config.yaml
n_layer: 13
d_model: 256
n_head: 4
n_kv_head: 2
head_dim: 64
d_mlp: 704
vocab_size: 2048
activation: "swiglu"
norm: "rmsnorm"
norm_place: "pre"
norm_eps: 1e-06
positions: "rope"
rope_base: 10000.0
rope_fraction: 1.0
qk_norm: false
attn_scale: 0.125
bias: "qkv"
tie_embeddings: true
parallel_block: false
init: "uniform"
init_std_qkv: 0.0259
init_std_o: 0.0
init_std_up: 0.0259
init_std_down: 0.0
optimizer: "muon_variant"
lr: 0.0102
lr_mult_qkv: 0.4
lr_mult_o: 4.0
beta1: 0.9
lr_head: 0.00552
grad_clip: 0.5
warmup_steps: 200
schedule: "wsd"
decay_fraction: 0.547
decay_shape: "sqrt"
final_lr_fraction: 0.0
batch_tokens: [32768, 65536, 98304]
seq_len: 1024
doc_mask: true
train_tokens: 322900000
steps: 5283
dataset: "wikipedia_en"
MLP neurons of a small language model. Each row is named by its layer, matrix (gate and up: input weights) and neuron, and shows model dimensions 128-255. Each number is 500 + 50 x the weight over its row's rms, rounded and kept within 0 to 999. Numbers have three digits each. A neuron's up and down rows have the sign that makes its largest values positive.
A block is one neuron, or neurons of one layer that tend to fire together. After each block is what it responds to, as a language model described it from the Wikipedia text at the highest values.

L3.gate11:492461490600487429534617480524526496486466454524487564569481481616492583452478482508469435499501461566512467473576527482437486541475441494479532458474579469473449468501449490411517448419458456525498599498453548572514521502459537572499505455521454514503498583519493490482494449505511504450524495484541529535543511431485536399457533440514453555529402483479548599488507493516419513470622
L3.up11:586573595576492482595571514505519507544535488520464465479472527441514516501376527561404433527536490559439499514597438444397466565490431556455562477506514481526553475441460551503501380388423472522583580580560464479471478580527481549562443488457478410538534491465447589445515441486478417564463453486550521553552560524351473472554440497520473412522471500517426531385588540501539517498554
L3.gate119:502481598572501445610485548588573534550524550497496543403539504470519507506496467431452528484512542532409450521584548469547550510545505501522500436423528489438422551519469550617567426497399472515556426468465570592520551553491489437501474428468547490423467433469470552503467469425582545510378477564567469450521516645493499436496518494539519476455581532604572451469515504407500568454546
L3.up119:513453467587509562500405401486516391469464484507565463539444427470461513485475514472505455469532548485446466516525496460412482477559556428463544527573600437503401530514555583544445598345545466516458488452469501521394488484475530539542489471489536544466487510491428461539515456493389549561515557603470465457500504427524461563452575539550523471477473482490475507545579498524432536545572
L3.gate162:458497465510487576568481529494502534646578536448502518501465526568451483355553541510484538505626518469521483580523485538556446441470460455564540489471553515550527580442519483413536476477537513472510500479475426522516492548507534498497330486469522471546647476497415511551550545628418472499476447577455451416471550498498542503417499512527620598501488541525472533523580494568459485543469
L3.up162:390478414583462516523493476470492536411537521514539577496540588497511436431536474511457470509560489547530472507551509480568461412427534547515665460443488478495504504472498527455533455486508503496527574529445502467479561457504559520469523487545486427568598557491492489534561549615506455454430473551496536420565449543438419534506522532478536541534406560466423546556534445564538404533437
L3.gate178:543537520554463514557359537432505537559498458508467491504512441458466533498439479573493530593513511595557471499531538448477417443539409550497442477481511476469463455446399511495508481471366378572521502389591530606564528444507531561558379541509461508535501493517473484481505539551489526520546405509521627539592510485461592359450482440583405443460534458453473605499523513535494431483449
L3.up178:438420502530482455505580449489424492543564476470508414503578474490553445396441519552424484540550539530546483550495564474514478508552487556431491497406466538463559491463437462473450464481405460521543445433478593558432494515508513556480496537461587457503501530490515508509475485432460491498495585468485535480548446492475459508516443563453428553409460450577484448544585503578533504475497
L3.gate277:529486593589495481515444511514488480531422524409472508383425543544487490489513526476523472513525442454538438554540554367517512526502428516480546508518507485438460541534433566556478509419486551452518531406471534447493565443450540545543376411437488513476524545498463537535398563529381598522574530640576497441508482479523497493449553386464556456479565487413535533521452442483403473509328
L3.up277:474527577526545460527393541587443501529463502436542480393416589457523503469507541561448491424525414439498498497526570486589456542522489531515535487474557414447544542508526474616507361557438498493553515459455491409448556532459517446473434355462521500511523490575433495545520526517405495525597421554479525423595487581497428551493509458410575534468542442471579503445469458482477511490456
L3.gate407:556482506449462524506422569487424576501538567517492450467469494455566538537482517440482441501452434365435484486446475512536521512473511560528558524554464470527450537493500509467431428355497461494542550489589492406433461516470520496582451485495460536574500449571457527530534481519470505445551536550519460557460425488502500522451458435425589476467422477502503496337530489443465527555456
L3.up407:596529511607421409402535420598500476524475551485541497473449500440504558462502474484403475536465539358511551547472532453539526525485541511542432476535436592466457423603490489475458568401575526442490474506498483471501501448512522344450535414512395505457430452521529541540458418430469495519468510485510489610572449454515509572503517536457521557542452483515523529498445506435457560552462
L3.gate534:474516618521560513503449533477512458480549481475454509495400617498492473479484485347486430492620496502496554481483576473512566437459382490456457507488445535479400528624418573582568567438505486482442483403436574417498509477466503445528456483470528491447467480505422510608521522416497529530464488498511493567545512494428494568452547447498479453514514487446532529503603466514423443546396
L3.up534:510478468486444481513447551519438505481585547472447483487451615470446536547537612446535441508469433478526506524448550530586609494501460561504452531503423482548549481576460559548555492508496488610511405451553514547464524413410512523604413494513476451485585501506432510578565457477426475510562501472539512515530508516462363526480522480478512421429494536539471407463479478476409496494445
L3.gate703:489523485580544534502494461542504493577442478462537544508571502430516528468426431489506485497531546533562529493477478425468445444541496559507507511511501484484413518459594484434405486544500433526482505473422536448448444485482519530505518556537500501478441453447409538485486492438459543551478531481437615497623426360394534412491459537475447500462316475441562433476573522523429546555504
L3.up703:550587450543478599494471474527525560537589538540591560546507488483558424573501460570552499592445552588559517412535515518512409478496548566485582567542468510392477466518512497469513544390491435477506450492493465531412571431549476464467429578521533411456512475518475442593516504562534473466528391521509499549533459526464460409469605519495434524472426535552437524585467485583494462494446
Responds to: Commas and similar punctuation closing an introductory phrase, mostly dates or time expressions opening a sentence: In 1995, On 22 March 2010, However,.

L7.gate613:479527525505487491561524476527471511539556516496555547556440520559498506448618365482567414564458488574544504468485535418493462510446512537425466517538478515538502474513434492563419518574460610492486499420533485518449534452570497554484567527568559505509545470513543542460488559495541440491405478410500478451512546538421600521428535487564541569589516433433422432470548441405472526406471
L7.up613:433534463461470525504468505462429469462483509439560457535489511500508520502494485478511372558475600600495488480517550438581365508526478559354457522504451577484504538523475502450534568480498552489456505542488550483399473633476491464438529439527522550509437525519531489506476526577672475476515413497509405494562602497503497484547489504531539453507445484434457489477537424532589562376582
Responds to: Commas, "and", "or" or colons right after a noun in a list of categories or activities, e.g. "research, mediation", "surfing, sunbathing", "Early life and education".

L7.gate477:408425501583504512624440539546382522526497481521535525515535574458522490517500535603596492496451493474511499474530497481396499452521487453490487522456503516470557515473443450469484494440471537464572504509624456515507553418530585515476607434567497504569550518575485498383501392478468509484465481582461485511515531465516483504416347569575495533392544510531500486502487512477556560400497
L7.up477:507503469534493539442502481579484485575527473460473602529477539526455447492542473472475532463580508396491466440499489526531536518462448536538441584564568488510455483431484488537513495454488526449573449413539473545439629455497515560506549318596592437535519419529568495488481503416548527393508550541489475432512445480485480465411480483445504491424514504447499509505476460498545430505498
Responds to: Fires on tokens ending a paragraph or block, mostly a period plus blank line, also heading markers (==) and table pipes before a new section.

L10.gate62:578494412453613522430520421386501484517518482433496495473567545489621430498541481529530479545446507479474508464414517530438479575447480568554487526568623516477559470481418474442498535467547475571418503502600496575500516531534498621401553510540423493521406508507467378536438475590469576522542516538506475541517484531583600562521559476586482447542557485518536494472522500507502551485507
L10.up62:546449447417579564396400483424425398388417603588463467486518597433505514572541490634387597461510442553465498458467532517582590532463511487447488526467485538499497553446504512498465611577531541488475534592522458548461461465523463594498649542471458456554500469517526485436419479483521502450514462485488467539487517486604541404488460463454457527607424505455499434501492448550494511515454
L10.gate77:539468524431527551437476455522472520521505454451521460500588456546390475429568540534494454554394485430423409419442574506557517427536513574458525490518439492427524481513533462469488589498505482508431525532504509554499481397471446468447465459485592430600561455528454522514522457511516547535463479566581543451472528576465467499478501479542409632608466396452528512503478542499495427485543
L10.up77:509520442514516445409495495469531450474470530495483506601541430493458458477484495473584567530502548490448515574523609441496451489534416500507544564465493379561551487424501537528460530639526369523516392581496613543530464466535391516526479537512489532592562406578441502548497493475516565547522558483489558530463540537520470471488552513561463444498463529451498500510550580542493523554422
L10.gate128:320432465517552401475555514473418490551507461578555502555506529480505450398477502510574532558451488497519511543432495445502475508593502543505572473484552446443432509564494487479522554405481539575475532537473545436432482433509506500457448591558524582566510549521492525538547511429439411518558406518525489432543503477469474553429498610520396515494446515535474558354495468429411501507519
L10.up128:514518500541510568496494526458488510536511604544414469615516515489418491461457498442438537509507493566438486401507579525462393492446446478505502464554494353543422500429529504568512528472552448523552562475612498489440369490508552364498461452471477582549469465468523493494378591506516490503605506507463463420497404470519479502504539397534561439509492522484472470511472555477508505513542
L10.gate413:599424576515637454469521552501481565467448525573586409542424551542452539447494522487518513538534536473480573549588522514541567526474447449590472533463547470456483521406466598611499549487527587484505508513486532577466570535564517482374440543543578517389519533631522437523540457491484500465500456516505512473470516481573492510551498547442451535543471454485533566508389573495507424420604
L10.up413:453462484508587529439480580515467387551466503421484426512539563525453476469523469549562485558515439496520568549554510462503495486453542508555515412486496510435550522560582556514496609503432450524480455496578479527539520497478485523560496617523502484512438421443536478381527374468424454490525528478521580527414411436548513427501627476546503515472517529553461576507557469383530524449500
L10.gate438:460488561439509459637457616503480615571584520476449486621513510528465394551480487428595500530435458494438536511483487477558516490516528467499516556541443494510530552419478463457471572440487416594436504442489485507564498535478459492518438614523562485477461473385448462529527486555473532606439522540568531449581484477544578542499599491560492579552435540542427606514525443528535467489493
L10.up438:581453521417494440437443549458596419409486481557524502483473540580458556535489536463613474566551642371499423489486503524475520557601493472500482486431474524565423482397485514449544584521420522511552482468534544457571509539459471566534481529384457450532427526511440501518535548440511423499483458477580530562515475533478533413440430434454442542565498547445570501512487489530482428475484
L10.gate469:507539479419454566484532565488499541521470469481499424507381479487450495521446527460501540448449514437518432402417458457389509469485584535420582441528509459591430474510493479535504520478490452565580490510512563500497500500542494566519528542560516564577451539513511491502442491557367425515477534520464531430538438448472384503463397498506544514512467473602432496546510586518438481489502
L10.up469:522517416482545487538511542349478517544434571451513544525475480487395557436452597542552447392511518444526564454467444486459503553563541408540556507465523469527554538520572492416517416452487515597578500518505521453514480551393485559510480387469534562556508397441531487487524510647500493458450381437475579476446528421538465480559428419460572461508495399653527551462553495540460498504502
L10.gate514:490465570465473484543541496497461458527399538487509533534560496443494600545533476467578487554521534481490436522576503419495473500502438444575463399439557466459474489528490460499484512393572470488484469465411482577501529508552532492397470508558492593364573455561472438498460498518536516480581526543494487440447509504489512447461536511492558539463410431540484505458410461531456463412385
L10.up514:537515442483594469532456546418397448439533473354475504458570534577476511551484424491450460546440430528377559524533546539505536577446488481475558525529544537436408487592552420503455557508538513488569557516410458552544467492449475479475537472503466501529512492523466526420607566523410511476512465476491448492516506451600497489494488427602505516505503506538495565498529517511466487544466
L10.gate701:482518504488473451484517469480525459446404458608576433507420515508541556479590444554513542423518511552501522527448574535522429558446413465444487446504553457545551523479472467465488411516414466539502468438524546538662456430449536425509468515432439495500544409532477387457578474631506437510406484481511496504509466492464487515440513500449476490525396513518558514444540541506523475539534
L10.up701:457459533383542476560503476553557590496539439543460506487469478488450561448558494484522495521574579397581492509451527501471512475529512573529508495471446444502452559454514505486460513430448466490529520512485410451515445477480384533558506441453490495535500581416529532428516528509494498531531514558650472456445434475469497549553509489446476567490531390523409528507493419539445524507503
Responds to: Short spatial prepositions or particles like on, in, out, off, under, often as the first piece of a compound (air-port, out-break, un-even).

L7.gate184:526456487480586556515454472407522475487528517394447434470481511482429436542504433481460557450508458453547505510527569498491490509469503465450609473557610430445500546545559477369504541555512413539537516525546499569589518533465579543415477453539518483511457423555477566504512487501515482504576532449539574532516484596394585445463413482570386436449534580557568550547527501487513504496486
L7.up184:432485509510480461610493515426462583596560531530534455538469559469547436562521503549552556475444483493448566487474507378556604468526471530547452513499540561498581459525439584490447537490526485482552561444533584530501515411420565393496486510475474515407413436440450509424393511428457575561566517480424497391562440477485587439433525435468604470446528535491496462457495551545465485574474
Responds to: Final word pieces that finish an organization or institution noun, mainly "ub" in Club, also Company, Society, Institute, Clause.

L10.gate51:511528503477468440452513505438423545457479575490443507526506618330537484466462541428521504440400464447521447534505589514476560507528582416508475518458497411456457474492421521493516483471554479486502432525505466540514500546564510499558477504535470507465578458520555449570376483598412505508398467553502580408558461446391403492558472498476617527468505443432519458511503501513563482460450
L10.up51:541528545536494524466495455455495424440443426576523489431439465452586463449442438529415475524559493462395533496478545536524515491448513487484535567473483509447481569477500531527540543507525551470561557472406528505448463553491568513506523552487521457478542521426537545503482439521557476426522536462445465478598562645480556580475530485501511505495460520537530520552559452591459486559420
L10.gate74:496486452519551480574486502508497524421539473530520459423528501457408528465561517502518511472512585465511535603559457442467454513472471560414473471445536418441542490535465472508535446518498478474557515534450460495511513560579438509572501484532655495416457440520558499469442543500568555489598457542596492525532568479516545547573455402484354560532473534510497514561467449472518586490411
L10.up74:427481574470535474425558535536479469556526415423482500569525506594487490443571457479526526504465548530460504501572509575399519395522522509485493450509528549449519505458509387427508503541491402469505538524497494550552423463484444407461529507414571426535520514498498540453588455549541403548469452464520482542488385557411524457473446493491543572498664538394507502533469451506563563554449
L10.gate156:547547535487446451512472500445486546536517537455487492454549454488580516538505398512441511562550532516474465522614523590499451533486449476448469515433435497555479509468527495557509559436403428533532508525559563419536523506616535534455513462457550473430550525531506481469434507619481502472519550466397490400471550607549465491520467521562455634501492560426458539455514432552564456477471
L10.up156:505463574473573402516558405487524478472533454541446583505566422470509630507554387505503452495540552504483471498467651551515531476513460503511557344501443467481490379552510594551466500559530439531498489475494486502497590617561540525526537501591568446542559487514458440394483548555432514458548529483555552491521547609480515510496506498514523609481561552376474521472476585494462532464627
L10.gate223:438476470521531543510495451433486449468418453553573507469432495518509505433500455384460558481495500542462569504497478516377451556512506498526452493481568484548432592554436523499458607477496432485571502488540482437488429579572451567532508528465619545499538550471562478511465534459574505504394574458509516383462520459488442542523574454501497455478491526443558503477491441525507543533497
L10.up223:449534522414558537487490568500580391460524527531499497485542451480574501401524455475460493460546480487534507500467463419553546478552553487470543514476436494360503542514459496531525479502532574444465591535459494499519540497546439442552575593492625462469462553596379478517507475423480445511488440569445408596492459498485514550496447559554469537388478497487533508559508443424545462538478
L10.gate326:498571601530578416541547535469466524499455604552522533535568516429570496453544462528506544444587426495563554555517503495524540416511468507473585537474509552528504520559505516518569447476482435533434563466497539588464499561552497540458586505385587526537455496522475430464392553571589408431586499511529474500521507407477450434463500569448527430434501469491493592467530422540547427520503
L10.up326:550554525541503493516518534522507488435554478489430612495500516369540502395520514407481406505522526467532518516531556562531479493539421537450582502389430473499507536510526484510460476474468473583540561500537469521474519571458461414541434532520506461527516543469447507556432409441515444531559590583437470585524484568519443464473567513461444601447444441505394514608505432572480423517532
L10.gate356:514575574521487445508475500403459505388396529519577597427526494495517467385508494543471566423467514437479502549615474489435469522530559474465491490485480542550445530440399462429497539537557503523523611507491544540493507483461522556461503544506608397503529596472513500484415508395543506473409470466590526483531413510516596509436606492430521534535477396434509480533529493531518542506460
L10.up356:402532447488490432524507532515441477524476557494502496517549527478426546497598508494539536587485461488496439485444567448448593537446447451575506504474508488443494532643466483514515411573505519527478420446442556503455507513485473494555457561413453479464528568507430461610475489506432529447517480385530565503487426409496465516503628504497507349463456397509598412470580484409467512521520
L10.gate482:564533472455493522462507511448431491480542500414482476543533456467509505461520536441463503516553457519485484486489554476492455483495448489547462465587545540523507565564419545633509539427444509371497489477438565539445481497565502478524485430504509482576494590494475473578511492525508500487392520569485572505437476473536492537540491452477452503429439537489505386604468516476516571469505
L10.up482:487540499543469486486475514502482489520547522391562536474507508401575400414489389470478498428449486536562506521463498549534452518611536495519516416522431447487434453541411497474524555599485462517449528482600493498473558491433393463518558528497546502548539513454476488479462524371449535506425560457441572533513472484571518577524545449458547563536418465509431516558518474404500551571477
L10.gate521:505551493447489518436532477494537529559555461463564485470464610544473599554524421450441586532556520504531532400487483501521576506549482473388529513470375479474523497428460644531523428508436457484582525502503510457440436529566514507450509512482652492427531556562530400469462568495405432542513431574494508454370543589526516428492499513417510455434534519605511484512502500609426500466487
L10.up521:491435630378429522501494474497456495423536527470578518493537514466561461550523601551550485581538502514536609506642558419580478433472463474439453515586486545510472456430448558468443534436530540436524484460557470475486556447474559481419433525354513502436489486499605433447582396501569512527443433533395491492442493574451511505529426548449487530457509521472514506539528491521646539507460
Responds to: Commas that interrupt a sentence after a noun phrase or clause, starting an appositive, aside or new clause: "Emmanuel Music, a…", "five and, by 2013", "Olympics, but".

L3.gate83:520477433518467479550614545579500507565491518420466537421542480506483531461449473427452558487486599499531486528506545584556422489415516516423531558473540482521560474465463473405404386499520537501568489485479578520534523577540455471498430542500524419427421490593487408522442435512557592428537535447445586507389479545489566430511556459519569520471519514456494484548430402456500538450498
L3.up83:445533510473507478543584567463588542496442459499472425457485522542504446436532528462475454485387465429474497472453497580487424456416469559500567517410564525559437486450478445469406429557456482464510461400422523423546480574455513529467459472524516535459465426487496528561417490534466507514524460564512540460394418506532585461506470402528481461398493485496528415492542475486473524444513
L3.gate221:533502493587528526464481445449492471529461455598509542522508499431485476566443538538444447463559498503595531485544500531616614507524413571457575438515512518601498566370520482457483531500568525534511533481485449428529556564541507472513525559512481496541526503442467362508515537503465524549474527512583480438448573528545412492479521442521451611573486473514404486419501535491425504543589
L3.up221:537582575523484457487493377527517520422432451573483504586521454546508397568505534555530490628473477450580500469526538556533510458466493533509550517535516526569435454484458472504575519531592540526445489492539422603394548408540477458462546613543392504532538454520456469530410564516579474482524486508569529484523552510530514526509550467495502471469482492487499594498525505548460528539501
L3.gate458:586486476543571527451500509535405497561474442554489576434483486537556484502560560432410559456536458513459448393498495491518448606594480571505556539485519501437561516570486464579588543530571488583467510539507559385491493385456492509519534501493441523493511519624586527525576437440472493507534528487534537449398456474509509562503533414477465538517508521504481522402560522432487549593540
L3.up458:503439443438558512546544520571410486519411513610456504521422497544531447501540504580523528524474503464488497382460523456542554448584487558547445428539549506497409466532431492547563516495541457422423469510593508559579463532480473474460538427429516517510481512565508494567620456477400388440538400548454492452479499385499509469511548478403552553486457523536500509455516571469551432559542
L3.gate510:539481435478455485445652488459500512527447476524508461515556453533502545528559578467602533543457521451627559429529502587576465510504499416523493459442468557595522492438407377482452564602576512549567561504525604428496577463442482571493583521524445379546479542557500548462506393498545522554452479581545534531570385540545524403499540471495517445484490496599477493575495478494478471567565
L3.up510:448491481467386555407495477447429534457384538432523485525506473530583488547542556512521507556461513422561662489428494471532460534503457471427562440381473513520516458535408442530496520566577478570517475475512562452461480526512514548475502510536497529590529535587495553539479499480535472565540471484599531535464491515536518416494494422465593425494549564577505511576562562525523504546543
L3.gate546:450451465507480455541526484451561586509479547459523508513445540441432378559560551533498484555529520446582492565419485445523513400514524512521638470582568523488487416429500475585466530588525437531564506443509422538567483456438414464543552527508515496511514462545501409492501488491459529487496470608467510514509443467493498501492617498526578509477423461503440497443561425578420513601497
L3.up546:531474409523496566483573436585517439483445523457594436602506374490560436522530558426534501524529526490570485502387486483508446436518462440469517511554428450516508533481497547567548505560549467611511471411458565475465545505563394559537457525499472537545520453477481470576538479493528590433490441579472501528506454581519448525439496576516481491571474446520408458442488508499469443523489
L3.gate569:485468595513519459531579495496434507514476542526551490500464510446530545462432449540528502551538487479490508535505515530499439477615486457468423603518528497483506526501464460531503531511538463569490526442394466495509501490452486434616480504458636541471503505484530453490508506443531577497526463547479498473520503423513468506492555463495428577550507508487431582466452492509535441585446
L3.up569:470482449454517413548557557422413424505405426558468437493377519417452435492483423500540478485527514543436529465540615481432377524564504406452434508444517529527535430538456479538552551460567495498519474460453484499493544490441486546543529513426528539422559527465534475540574522471511588534510428466572474485546541422468513521471538573480451556461488530581520464489476571536501459578412
L3.gate611:539591521524444450429479495475520533485566417574476419559506471425510446465516446539485450532492639486528522474538569395518536512548515539499473457588433642527583546465406511581510548572453477580470541572565486479473536416539478526518560575474434474488512586467546458496502461541575531495508373432625470506540517554474451558484496489569425483519462505473478443474511437538415491552532
L3.up611:523597495514518377472533523438563583489494485543531494506458553464446441478521596559506529497557606481433492490498551503596557521483515494535508475519575480496404507523512430603503538499420551556405571543520552546429602498595506541510554470506609489463556522518514494515541421503581492497547441427561587435453581461498529570501496426510472522432415474596491523558597507554458531592513
L3.gate678:512455511509499565540394538472544532507503511535437472503525533478502478507488506523431448518547553447573487442520573433529445483542612538443520546495486536506530489358472534512498572570532503530467423511506493526473498600473477508550528540476512529506480500552415512488448470430484551423568393526473488525512436532464512394610455418525506466462430420446491536471528587435402514537431
L3.up678:379584511481597469477397504554466464513463600507464448494530420420507542524501511565424474517441490531531476519547552512501453511496597491537499476568493476520589558390461480485462508498565422513495511434513499466432492505408415560519527542467510410515487484530460563433540568479454558431557474451555511574546465520519415508545465533501405534445456538491468526516544508576548472483483
Responds to: Word-piece fragments inside longer words, above all "amp" in example, campus, timestamp; also admin, actress, implemented, arrival.